Weights of a small GPT-style language model, trained from scratch on English Wikipedia: 12 layers, no biases in attention or MLP.
MLP neurons of a small language model. Each row is named by its layer, matrix (gate and up: input weights; down: output weights) and neuron, and shows model dimensions 0-159. Each number is 500 + 25 x the weight over its row's rms, rounded and kept within 0 to 999. Numbers have three digits each. A neuron's up and down rows have the sign that makes its largest values positive.
After each neuron's rows, "fires after" lists the tokens most often just before its 100 highest values on Wikipedia text that the model never trained on; "fires before" lists the tokens most often just after its 100 highest values on Wikipedia text that the model never trained on.

L2.gate173:490491523464468490499487541506503509499451539527476438502487473501500449500516552494520496500484512527496471516468500451508475537492478495475530517479507519549458495479484519458522487466468501486527496489492491503513487503522547528497481499490508534493460477542509508534487513425511533500490500500478531476537467529489538502503504539508491491493514480473509490504449505521491547525498503485480525466488552526443474494476495500464509477544551471512531511511538522508497533512520495
L2.up173:533509429499493471508448436562519468491499514520467554516530498495451496508493454460514529519469479481511515511506511499505478473511514503528478493491490483573494534530489509458518503506523493522505468488511505507493486503528525455513523543463510533490536483504488502504490495511539530511459528488482493478522475504492518507466485491493480512503511442480530460521473489473526489475482557458470529511505497511449544521512467499489502497510502489501488527510491478519526505527533473
L2.down173:567536523465551499478507501479487450435476513476464508481508503523477504511435474485484521516507479511527554516505421523532497535518492491534468487535518468496522499529496508449493495504474513527505492494478509535488524488525473497459531499482502484503500471491493483503505486542492519517494525500476504567464513501516499541522511487510505531527476503496527560464442500515495521516471534509518457533486505509530511498528509493484465518486497496470512530502494485514485516495476500
fires after: " |"
fires before: "1", "2", "3", " |", "4", "0"

L2.gate276:493467489442503536495510481468488526520460484492468516524491490521501480504489500476472481511530493506456478484500471510566488474515505523529516504490536497435534518519517499466468482500516502508514471536491507465485498531483500504503516516518518519490452511527494447502511500499503466480557539493475521484475454524511473478473491510481470503547517499533563494468521495476529499474557520489513505508475485507484514527496526486479500444471471472484535493444483485528484515497472443
L2.up276:485447499504473505519519485505530489468492510464491449524477465490489453519508479546442513464491533482526466514523520518540470523473493472489503495477509510468463525522520491525492462475469478533498504508477521538501457489547528472488504454501472483458537524463497474509485514466531515468528516468476496489546481544480535533522498500517465504550515503489516541520499496511466524503503489499486504539443522523510539494464520501489488528524513531511481506469511465500469502492478492
L2.down276:491486469527525531524542526519499480495516511503501467478499513488508487472488535466507516508489465496540491454509528465494487489509504492496505484502486489512480451537511521485466503499478565512496494477490541499470506504500456531507498504516496533482490519502550535541521519522548473496504482497490508555486482475437480490477514552462485489508464526465435517484449501493490498480500509502541489508538501502518509532486499499475485498496521479464441480515469537438487539509457543
fires after: " ", "2"
fires before: " |", " |\n", ")", ".", "1"

L7.gate142:469465530542458487490473460490488529527496475507471490490487522503548503447508524496492502497493457547531435487503504503549503478531526444510519477498502479542503466529532498486501518468501506533483528439504519555553487519495479528493493465518522475465531478534473482495505483497480479504541531503486508512496515510493473515494484507427511481486466473474457482484483489522529490510538488514519499531519505489456493503518485492511508552514481491515501490546509490504527488538512513
L7.up142:491465489507466508565495537545544482545454494489471527502495466507523519445524484507461464494501472495529522476493483498522486526528500501506547506484478505446472507502515473491529465526532502537476488490445472454518502475522509513448494486520468495448505513512509449510468476508525499507476464512483485459480488491524542501508514469460490488544515550478536523535472474509487513484502502536516519481523480530514465501465506506532509470502520507500506532518493501478519475523518492
L7.down142:471511496526481512477490510459569512521499460541501465459528525521503515499512501508493490574492486509478480495499516499538522518492470494534480489455458439440484501481488506490487512475513519501532483467515521512510487517506525498518460531480490497474505530485504478533453492522483545551462517545489483492462506506470522521538495507479521500478493463474478512552496527505510494520456471507478486508532542506519521480526462511528518490494462504531492462504519558500491504515521509
fires after: "\n", " |\n", ")\n", "3"
fires before: " "

L3.gate154:515506547502474537481510517450495515483531501519518485499497479513505476452486504471514519501552468516518441524526490459476517507487513491508485550563503509501480517505512514507487505527512518453461533542505500484540487502532468502513484490519515471506492499500493507472545473547475449515478452500511454487513526478486505535548486473480506510510478481545517517544499475512526511501475442531506486490502552474537514492491479486499497524517512463482483500473474480550459483486541495
L3.up154:480505539499501516491502477516525516481519522539557506499505493495472506504504485509481492522494493465528499551501511434504500481547504502475513540536523483477501534530484511491502506517508475495475508523539537492488503538507528519504481462523452470528477510486507466497496441520471483524497476517531439472504528520507534469528501486520475530477501494520500517529564497520549506522459464494511454497539503501522513519522484573550469511511458485485506522489512529495521470534478497
L3.down154:513511477537538505545528520498479528494550493541514503464511464492495495503502509481510508478476519433452527479497501524468477496479485466531544498431545484503470517521498563484509501503493514537488488505493517517546504516488465533468517528502470501542447473512521517512476494508501496471516510487514507553495516505446455492475498488501511504527487545482488475496517505524469482491539567499494521549463487499506498513493501521506524469475481505477501483527558496480504518502505466
fires after: "9"
fires before: "7", "0", "8", "2", "6"

L2.gate303:474470480511501513530475515506462477535467504488479491509478509468512509475542472489530456527521476458529485521546531485517519538536500469475471484508513542516514471567502456502509498554495493496485468480485477507529515520498495485496500490494463492495515525526489498447521539529456495491510523526509546468493461470482544529500521514469519491520464543458505528531496522468478513486468467505521534511502516485471446496470491484532520541539508480508488513493497491498513455520461507
L2.up303:482529495531494487487497506516479532521478501491490531480528528498517503467527507470517477491494538477518500509507455469518498516527460478542538519495503504507469483480578517449502464484509530537496496523457492482522526532534476467464483501521508517485517458506500494452488516500515496517492492585460515507489497497523520532528474488470479497514477494521491513532505517455495476489498506481501542483458470487475496505530530519472518449512501434568493528468462491510497480497495513
L2.down303:499498522454484525559468482476525510542514500526520517537491486463525485504495471512472568483500472514538484497524482510461508464502464498497475519501519500505478497528482520513508501503502461554528484471487522529490507467465522492537524527511518454479519465527473473531454490501479495492507478562534488439478519496500504485498484463507519484493560480481494474516454542542534540495502514498496483511517523458493491494512516506522498462538475487485519494493534550498467486468485498
fires after: " |\n"
fires before: " ", " Total"

L3.gate584:456461524525499541522510484500490449482521551547491492498507504538486524444555487515474492493524479497513493495548503478493502519491474460496492496498527496481497489507520509524488493575490537481491474469511530530519512490494482542480522509524448548490497503529486495497473500535522463489510512492488531487501523524519536518519516497463493544496530510498519564531467489502551490477491483514482529484509501467486476510471502528550486505499470443506467518533508523500470439496509496
L3.up584:527529466536465498521487530477484517528521526530472485481475498502513496460543507532522467541497508477504519534497511469563518524484486462480457476459473519497494514505531522519540497508511533499500520467455537485500577516524493500525515530503505475469510501514537516451498535501509486520496516518469507510513542523496530557538514546471507468536497483456492484528488483521512494525521537472496530504539515502500465456510515491522489501513479510496511526528444513484474474522499510
L3.down584:494485509490528522534465481475544480489509469536487533471495469488480501490507474507493538506517467511541464500519467538478492519529465523515489485505530506529470481521472531489493500492513515489529517476523518514495481489475508534501547485535542508488507467500479484498464424507486525482467488506504458494452481498522511497475489475472428482489552515444486515543504484534484498477474518503495503509524482494504496500505522547526531462520519510526444497522515491491495435478502553
fires after: " |\n", "\n", ")\n"
fires before: " ", " Total", " Z"

L2.gate405:468506483520472412484489515490472525494502512447545537514486490519503489499481480526470526462513502506493507509504453480477479501467549527430538483484548493520501479497482496463476509517472484501512515525513524415514504533499528498558510465492556515459525479496489482505493487528497500539507490485508494510504489506538487479520484489524493503521516499522476491476511518503478502476544541516524530506455500492551476519502534507474506483491483483505507471458456497498493527464508505
L2.up405:512487489500506515446480527514500483493480485504527488539418486479484464473477506488467497488473514498514498514520542483482461495495501492477481509481505471515520532474502456508480508474503464485489525502458459512502512503482489497490490515486510524476534473509496507496515506479479504532476464569496518440521498532479511573438556445505492509508476476490533483467514512504513522501467506491478544530492520511439498466458509513530512498497503511509449479507522474525495548508525512
L2.down405:502525510497547498511490547504581524474521515496494466553479505494488496475508510496504453514532512531498501493486515506464522495522502467476541479547499495521493519482493521504509492455506541547513524528481557509464497473511468532517495542559514475503530529494511497507507482491483457499490512548480471536492535449478515493501506537508512528534533526472471510503495464513505471520498503527536474499478515520482523464484491529476550515482484508533483465527506478469469522478493540
fires after: " ", " Human"
fires before: " |", "–", ".", " |\n", "1", "|"

L2.gate535:522541525545475500520516459478479513515507566501501504525499465538536522500534526494501472472507497516502491491508481514518496540505485500493456502538496475473488460504506476530519515512501484531523492541515486469541494531511502513474512502539500467476454475476505511491509473501459513491528522526526467478466513510518513544495514487476444465471518498519483481482501530540538510571490475501491549520502519485492470457527522451562487500508529522461479485510463510462489512515532483
L2.up535:492477468463487529500551489513527501516486481476526543556507520502520480480530538430514475480525502496493514508539466514493534523515511516493513512532539486503504500479525505533486531508510508545520467496504508507487504525487512491468521542504498494494460495473415499507528492526488514499524472504523458491487513456517551463554515526493486527473491475505528484520490451579511498523477466476520489522510512493480517510509503524476481538537496499475541503545509529523497508496490479
L2.down535:446502514497500512486534520525503499487470480481496507508495473495473508493473511454502461494461531477523519466497528484474507533489502514507509569474472506522497519523460519507503551481528492510508505480492542481439502477469507540494516508514512467502513520472508479517532503473473507483450511488496505532471507497501517499537553505521489535550551527511483560480508483539478489484482502523519446512483522479527508516465497529519497518470451543520469495522484483471506556494495558
fires after: "0", "5", "1", "9", "8", "2"
fires before: " |", "%", " m", "0", " |\n"

L7.gate218:462480475483521506514451508506483499524491438490504501504479519519493499489479431528524517510521473522530496508545493479457513523495450507457508488451534524517546509549515497512494458528520519496523527502542505493501519544482466501495515506479513534513495527505494503520528504546500486512512512490496527504497471471483447558503514550479531511548459475547477496443536473510502487510522505518496514512503547506511522509540469481482477490503525509522467522486534480525504501542524509
L7.up218:528510535491473517509429480507512511500464485525477530520480530497489489514518490513503503505466512495513531501537517525472512543498522515481524481464525549546495500476505493501479469469480525474480502545502518474475501499500507503450528491508521483523505522520479450481517488501509473397516498513480511485476503487473502518498532522486485516510470494479502483501506472549447502486500497517529496512505433448456463517505546542484476489465508471528490488449473485518481518476497522
L7.down218:458504526484523537510512513543491519459513530500488544509512534508479509540433557516529532553517533502518510476505461496461512454499462501489448493494528448517490487540507481486505525488524479512504509502477520461537479544490489508499518505522518508501514543476497500553526509517531496479474547516476503486498504493538525536509463519510535548483504488519500506493497493477535511510496513528533501516521541457524470482453473484466495539477520527490486486478461519507496485487473491
fires after: " ", "1", "2", " F"
fires before: " |", "9", "th", " January"

L3.gate81:531459518519521495505515502514478466468516532525468468486464502483487504463498486545525475524509536520504509536474525513500517510495486523496481508487518515518513509508466500504487471452517510505521504475498479515469490477511476506501528484489482474449540519500548457527509528457480528516470502488440520478519493459528492498505513523506479487520476466491567458527501461458503522512516508526512530509532535537471487454545495439480479499516524530529467508481520496505467462561486484
L3.up81:466507516497509544483535523552523524477546484504480534519498481515526485549477520522513491524496517522481495475520530495474470490492479490450477450506496485546483535507511469494509496502525514475520490519538499494504477491512509533493551520498485496509484522513409492543523488483474459508499568450473522478476490496483542489546488474478541496474519467505520500500537459476504466490499495487474503512487499524483493472463473510510480480503505503490447482521543498466527532475502527
L3.down81:510516510500498493490456494492496481502476514446539503510526476521495533505458527506521493521491483460507494527512490441483472520514474472496494512484502505464454461477522547525490479508468486492496506489469508502522540494502485537500518430519544501461500519483493566487487532529533466494510491491452543498497482503495470528521490481465507514465493533532464484489519513552510448528523464484504451513486524492469517487502513508467482518471498478538543497451477508482473495477535470
fires after: " |", ";"
fires before: "0", "1", "2", "4", "3"

L6.gate216:517504520500497531488519521503475473543507518488539525481472528516476471502500542521508529531530490509502426495511489468506550509500545501552443506454491506455461488522537522518463452443462486503485501500529494514523460494504536488485483515496520488515506512508435490522505468483501520500471508451480544476507503511476506511497474505483510481540536496520531488482507493510483523494479511514502472532515462528480493508508478584471480500500505479519512519480504493450501492518538500
L6.up216:527509491479489507509517489512510523540480545506497539479485443496532469511502504490528519509485509513537490515490489503459503504460494512552490530502475479496493492487492520492487486420504508511486469461482525491499478476502509469494497479537486461522502538494551506510453527503497490499496576481493484537527505515489534540494575520472460474479493504510545534483506509492470542519483488507526576442486479509502488510480478518469482516527524503543523516487497506509495473497538505
L6.down216:505478514519510503503495534499478498519523423512512518485468475490505470504483472509487529497499478499492465494528446498536469503510541520516499502500482498508517509506530489513539488467525490509515505499512507450431518527493546533495483504523503548466539478550443542526504535524478487550482506521506507492500489509457523530515490486501477485486482472526488470533517480540506495509462571498483485484528509543467507473499509484460473511521537453515487458502507515526530493474511537
fires after: " ", "1", "2", "0", "5"
fires before: " |", "-", ".", " |\n", "2"

L2.gate174:516484503509502543490518480499513512545493475553506464497498432494496521483532478475518495530505462461466526470468467528472492522473513516522521470529473502519454519467517451482550488534507514469487507499494540485486497486477455492503484477473492524531481520461475491530513518542497482524454502539481486519469507452553520457490523447497488503486502472483499489514505499494471489521511540543492520465519500521492482514491478481556475520520482464523457509525484477528494479500498519
L2.up174:506507487508463544477477478486471537498496488516491508500487482520486508470504538466454521529497450494476543448560475494480465531492487521519474460516508480506514534471485478480519477502489502466490519472522542463475520491481487530517474525501478472512511462503496480496469516510471478479453515492519445495501506548430517489516489508490487514488522494537485499482552511558533497524465487561488465503481503522490522553510484507491533536483470499500521523509507493499516477513451503
L2.down174:495494492471504487528512475486496526504476482487523513486505456482490502509515509476552472490515492511517485513447542495484508519506485509455504488494553522505527508516536513484507475480498521546523509467458503485448454494544497485483493485478478479541500488487470476522531499508476493481508491451484560474503499478524476513489498472529507506508460516488527462415469441470474498473524561505509506531518435465472501481504504526497463497493523510497496508470481440478513488491513505
fires after: "1", "2"
fires before: ",", "8", "9", " |", "7", "0"

L3.gate613:526512512517446510518465477473542455453502505550516488493492495503505525521479494532487454516458469523519519486522492494510510528515532501481530510540489517508478491510482494488574487503528495536508517494518475480536473504492510504502502471474477501526479497471499487494498483517511489542517513536491518469520503513557488518502492508476483473497508509526531471530514517469542513497561490534530575487492497506443472525518474521507467457521480472540504527521515461511496509563536512
L3.up613:512496490479502515491555450530534461503504467530546494456505473496463552510470480497458552464477497470533509509492528494440479530539485476502530522523486497560529481531490472477530498509507493548541505456517552491510469535505494531530508490480519500510484506508485506514487509489515525523503482501464494471488519503526518506439509452489525508474488475492498478531504488473501528505496517531469544473497530479475522520521493506499444525505492533537497507536537477496491501507515491
L3.down613:526464487511513510515512524510500505502489542487521531470499489461521496472478502531516513501529475419518511520479514521450447488502457522468505506466487465519505497504515473486492483492461486519501536491476489472516519525550504483512486524547542514482525494447505475524504489546558446503483517492487462502480507500503512497514512540511480523492479472467476539492499521495453454515498497518509434523518521483497523500532518461533498553487522531482504477469474517506510518505472540
fires after: " |", " L", "A", " +"
fires before: "1", "2", "3", " |", "5", "4"

L3.gate138:563493521495524497494533489554499503481522493523491464489500499499489519509513514496477507506484452509523469539510555477493482522490546487485476499509482502479511495529500492479529458468525543492511561505504530496533520543528497530531527494497502485505521472418481460470478475505535499553493483514473505465533504521494515492463499454492502463513527516531529484511536467489498505481559486520459511490491500522482456490492500498516501542476505504547505505533551517502503501551510479
L3.up138:506470467526544490487450488550508524492480509529449470524518532528543465500478474499464489529475508455511522560456509522508535506518441538521484479530503495477497482489499486474460540459511502551532509475490510520474488490505537481504514496476469528500473528532488482482483482510481498472475559477477502514517484512502510531512513504504518478516519491511513477523447520512474492474498458515482493488490521466473494516555504483489526481516447508544479461509483479522523515477517481
L3.down138:519531509499471453492507530516500517525529541460531516558484496461474493501532475514507523506524507545530517496488494495501475450496499519472544534470528513454438545510494521562514463510484479475479505506537515513476493453486475504540443501532477483505521522486485517531484492476487509488513486458502504523474519483516497465469540522472467485489483549467491529493487492515543527525488477458452516494475527502511497479484504484474503481508501485503474451490496533516503497488542496
fires after: " |", " L", " W", "1", " "
fires before: "1", "2", " |", "3", "0", "5"

L2.gate516:463477483466483523526503488494531425522494570482455506476486500492520494460538509496492481502460507519451490517458464469569502510476496481494486488506484511499518495499513448546463542505487506510506495510498463530498514508512453515506493514448478485481486527514510534488468514440479507518458517495531534457505479525480528482538499515491485459510529497509504494537498487512485496489490465510476497505493533518487507532505486510511501506525496501488484556547544554525484499476527500
L2.up516:503466502486503553459544497505520482471519504524533539476484477502465502497478506520555505507485498519499495464475501524496486484551472482508469507495492485512507527473493524470520466505499505472516511535501461503504492493505504517495438521494529485477469519509505525435502470462487509511471470528477497454512506478453534514470444496536479513488503478485503523434505479523561491509463474457478471467475460508474535498475512528519521482567523484482492494483516503520530497487525505
L2.down516:521516487484541527514492516547492501475456521528533515518462506428511489521484503480508517488506481498545526505487468547503515540518472507520520490475564484491488493544521488543508551473535521507497484477508519491526539477489463504508553472479497491488570505504484510472472514515524531496467512455508486516502510502489446528481524544483526537499506505483538457511493507515512516481494505487488485562500484502472474475543533487504477493485539543506479482475505497524492516522478524
fires after: " |"
fires before: " |\n", "2", "1", "0", "4", "3"

L3.gate260:539503513509479512492496493470501487486505538499545556488510469511532495513542499486511481528488493519518495462481490492502500514477484513535506507530488519476508480496511492469503504463486496454509511455461460528524493522542456492498515498561512467539476488503468543472511506535519488513484532500502542516554474487544522504456506509532470443524482463526512500521510479486479545491515472529533568527486490493457483469506483521519503474486497456511484530501469529487462522538500467
L3.up260:496524483478473541444479511492502495542498494501533518495504537495477541493490504502507508503527524544489521485466544461469480532535500529506506461546490454491489516506485489487465482466585511473483472518516476502497451477540488514537478494498478503526473515491488505492539491468494483550494506532495486494499502502461505494486503483482500434520487447487448530529477530509498496518459503486506491506467539506501498512503468496503427476539473506537498494510494533460492499495524530
L3.down260:501502521500515482536495502486538518534494490469508471500512535495467518475490490501490513500472442485439504490486486523517469517519483475465511523519563483508491496478514490519488533519499475486463526497468502496512460491454541445480531523464488571501475499481485495521519503493505507471509474505476485490469510508529508530487472471467506473497489538431454507513483513531543490464517553461479481486468432507513551504507478503523519548466504517485498484492512493490524500488524520
fires after: "9", "8", "0"
fires before: "8", "7", "4", "9", "2", "5"

L7.gate468:508514523482486500459503474482459492507452518517518497476510489494521490466490505482498518513495444526545507485484493456468482472519511475505487485485461492479508511484493484484513469481428525490517518524485533465515492547497465521477470504490516473486478530473566479486483535520485492486507518467429458480488501524537506500490510494495536424509524450538530536510511524536498489508528465514484497481518483499452509498502507512538490513507489527537513500498508504562532476505464524
L7.up468:527462544525486499515481542531542478519499521457542488505476504504527541494463501451508467470501504438498520540492447496521496481474521491489470513505463512500494479503475459512509495511445522497516513486467536522487513515515526485486519504527480501576443484476479537471478505511507556492491474509451444497467519552493512492517489481464503554482514477513520478493519499501486501471506498493505503483485461516455520520481487484507511492493527510528511522485465463534491504519494476
L7.down468:464497480465513530484490506552515520566542480487508479487508488515490514529544524525467514526508542474499496452507522498515525487486480494528527472499453474480510501493500491546511531483505472517534470499521468495473502440501510528511444528524528479499484537508512476528524480524534477504512536541530544521481505509495523494491505509545481526496508486511526461482462444461478527457476528505513501485503475513491497526532520537508522534500564502468543517503520484517505533504504502
fires after: " ", "1", "2"
fires before: ",", "0", "1"

L2.gate242:491446513481513503486499480494538526514443509511525507501487512447543491488490506477478472510489493473464506526460474471506516481488484494511524519489498527472485493459494454528530487471490491523519525499494480524536507503484469497443456488507541530497484500444481536483498507527513452496484502523510494448483500484468511541500502473504492487473466488540513482497506524518490500493443468531492500484499514473507446534513537481539499490570482494491439495516488448513535452507485520
L2.up242:472512505508494534491477544503509533505535505473515504516468463482562486509493477520457506492456501469529534518545529480473499456540492501499454480503534493480506538518500516508502530472540508508465500509536516482522507509512521501468487497538456501505514488483525504453486489496509485487499518545494442441532498545450497512522469483537510514477556514522467504517434518508514486485503504471501471492468527485530500549556513534504492503515511471501458499514483499495493491524478515
L2.down242:451551522516487530456535499479493453522498485481476484470521529515478483534509499483510464518487520536538524502489473512544483531486466475520538470467487484535531476530491527499488488495507483515528476499449486443470520485481468516484525493493514488477486475499493505504502493525504496529489511477514528492500529474563534506486543525481472472532529481470557487478541489501445485531492534526550487519523494501531536475482523466522519474525488511482545515489513542506494491477512500
fires after: " the", " in", " a", " about", " from"
fires before: "1", "2", "5", "3"

L3.gate354:521457516496456510455451495518525514509519484486511477539523461510512485506492493483458460503454514462499515545517455502482510497472510515464475447500483492536469562473468522497497467553479483506539533482485517471497491452491470483521532503511459481457507494484484475494484507514512489512543485498489501485499513481520469520525470488483485514495497496531497428482515506499540531545493509478495504457506480494495524504494469515507480507485526500546510544532503456519442487478507524
L3.up354:520487447494543509472458441499467509500471508541475496518501482488472516511497460468481481524470482503495511546524513509519495482492499541498465480503503495548507524485493521477537506512501519509542495507490482554517473496491485493504517511473469479486522504496452446508461462524480495504507503468531532521521538505503465541501504476524521543458538458543532489497541508537492498504462531446529457497510495524516516474487488468502477501482503501520479496522524488557476496541457510
L3.down354:491491480504522491519548510494472496483514482538561492491502521490540528477493557541520514533542473493557467492474520495502480520537476427480526522470505492461535479510521485482494535501494510507503459456419507497506500499514504500502469530501525498506501482495521476480482468537482484531536471495456541514491504549525474462491509496494476494531499497467486525486510506526476487531535527487493508543529500494489486490502504499524513465512502487452499457480479486471549518513494467
fires after: "|", " |"
fires before: "2", "1", "3", "6", "4", "5"

L3.gate87:532525488482488479490509515489506513510524524464535420487510496570515501558532509495507516475472497542489502470502496492482499511526551478549505522474505498492498517542476534507482550469521503485495474528520487479504481486480475486494489528563489519527467492519496519506513508512480517486535533477487524472474466517498492515519560490510471503545517474540540504472488469484484508501466513495529467550463484527494495495478486486502469512465530475474515502469460517479515487449484466
L3.up87:503461469509514456528509530474465462518504501443534480489512495508520524512501527504489513484520513531532545497494499490500528475491495515535526504475486536529449565494543484474460518503504507510500521496515507481497485471485542516501523535533506491503447499470512469532492476510515493465525498474511469501505522493457483495548510526497521496551514466490490463514504517503541508548507483486485434515519510478501512483531445534465509514452462516520485520500508497458512496511440469
L3.down87:504486441523474482495513504511500497542503478485500513541469445473461524491481477485455529524509501482512477481467508483491495440522493512503494489465479571543491472516476486503481468496508524455501506484509495517492498526549476504536487468499526492484437469463484499480469510528458520536497465528503476503511479550486461530512493519464507486457515517508508501523528496467539489489497511499479466567522530514491458497517488543520451499499482468510497457515503513489518484515508509
fires after: "2", "1", "0"
fires before: ",", " |", "\n", ")", "."

L8.gate435:508494510532500479516493458524480526542478487513521495532521521548536544504498548488478498523490508518515437509498529455522519511518564496499488511478499464485526495551500487479492478461518478509459525476467499485537508538499482481505490507508530478506522515526509505466483539559484465548508512509488458502497531523469489482485447486462507472476500484495534498533506457469502522495499530463532493507506521435507484513489511563535530517534488479489489473516491497483501479469516485
L8.up435:453486523509491507514469525506520500499509500450488467478495518477502469510472468528485478469492490469507493482483472519482480501524514473479490462511498515476480511496501478502537537469498497497498484448471539505474508462483520466524521495495487497481452515551509537506494471452525533552504408509578487486483560510479479504501491498485500488543500526516492457512460472516497499519476525502530540523505524471512503491482535504511501489478479474490498482459503483489526488481511568
L8.down435:476483510497477470561488514525550516511497500535529498536486484496450484494545451503486525518481529470519502531459515495509516451508529529502515531465478443491516522439490507532503500488514484487532529472483513511506487502537516515540459497490523480466505510529471510509495502506488474566510491512538466520469513492509528466546471532521494430524514489537541503471476481500526509460466518490507506517535506490511491509482454493502469504488502493488485447514512484510488500457489514
fires after: "\n", ")\n", "0", "1", "2"
fires before: " "

L6.gate402:459517561496500532514509525472531556499526487543488488478502501505494503500534546503492481495511469514495479509470484459499533476534493474511491541522463509492462474524552527547480469514532522479480518495478469463514494479477525520491500509512489551478492531516493533451487458503466490516505527479511551532485467546493515512455482558505518504490518499501483522512517488552509506479481484485527526506499509464488461472459496443535492523497486506500502533479508516518482465503492544
L6.up402:502520513496480504551494529427497537498494487508462554521487529522545488492519515513533515498504475544512497459500514488478440493477487494452484486499480539480463515489493550500536502522525506514500473456511513477476506531493462504544500473495486525513481465514509492475492500485501471502512502485492543495502483486528497505530516534441475489509493447521484501543432459508482565535485520486515508514526496497504468512547470506481492532522483458475497520484513550493511487493506503
L6.down402:499512510492484500535467492517542519494523416522472494431498513495529490496536482517473473479526533502497507464491522466504498495494524497529532481470503505519473488496469552510471444479511549544487524497489494474510506516503514499501513528522513563444479524536473475489443514540509517506503515517502490507439505468480541505489497517485510446489491503502510485540461509536481506494509524476544490509519495497498492498494562522519522508481500549489502481531524515505536523522488511
fires after: " |\n"
fires before: " ", " Total"

L3.gate159:499470530479480544512493513501518495481512515520474509460507431513482542479465483494523502518513469495529524501487518519508526506541501450500495503469475533546512507507447505482518474503530510511512514508514543518495506494487504530511491487516445462510567482478536461465494498520488501505497535514442483473486532533502496528508535490453490447495522475538565474537494548483456494504523492499488507475513544484475483483515482498497496508476487500497452491524521511529472489546524517
L3.up159:475489503500544536471521512523526497491539523501475572504451486500484520544522501493466485497530498458569486502491503463492522482535507475520479514511519455547482503505508459504500475486507489508533576519522496560489493534474496475486503499464509516511463466492497489479486509490486526519485511499526508507527482496538488488500496461519477535454500534487520506511519522513505549485467555526532468541505518513490479471518554516515500481495492506470509508534487472476458513473517488
L3.down159:481517516483504516501531513503472527528495514497520494480520479454530469480467507485516498486504482511464528524514495506526513500458453481516471541455487480500511482527545508472475491499474491470483481507480485537482471507560518511483515524519521506474484487444486504530522489522487465481513502481470495500548480501519510485524525501512516529459458487499462527483487516513501476532512527493470478510526565456439534534514510493484480533448538473485511513450544476542474451514503485
fires after: " |", " the", "|", " on", "-", " and"
fires before: "1", "2", " |", "3", "9"

L3.gate554:541554544518496499496491529471499510518499549550463465530485546506491480519513532483511513486509494519495454510470432492567487511469535508496502514484443543470486519513481522485484512481523494507496515485498519492493502481482498528499513475528477452541522473488519479490488482471470527516525550502483485501464498482519496503509499487466508504518550529515546466460500446530463503529459523470520527555494468498483505481481497445498516511508500489495480478494487498472472489487479516
L3.up554:521542533528499523540515497510533520516479503511481441503528491502487499490523515465501504486496527500477492510490491538510477533506512537541488503499483497469482478509525501534526473521503506518542542501488490507444525492488576468508499472482473499492532470529518514449556473497490528552537523492480510516490512518484537488482467498520516495558513520513492483492491496472496519521458473456536482508483493497496526457449460504504509520507474524495532527467500486490494551428509510
L3.down554:510509509491523510519516534497502549499540513541461529527489497493499491493477526473499517483518513475499491521493480466520493542483534477462497498478511532519505477531482553575490481548486524531496523522532482441504464496515485532479531499517529496503476479550509523464498517454496520497523477475503476543504509459511544489454503503482526514545523484566476562505457521519508491514523502499503499504512516493520498461463546493503495477536527486507540506482512522514483528516471510
fires after: "2", "5", "0", "1", "6"
fires before: " |", ".", " |\n", ","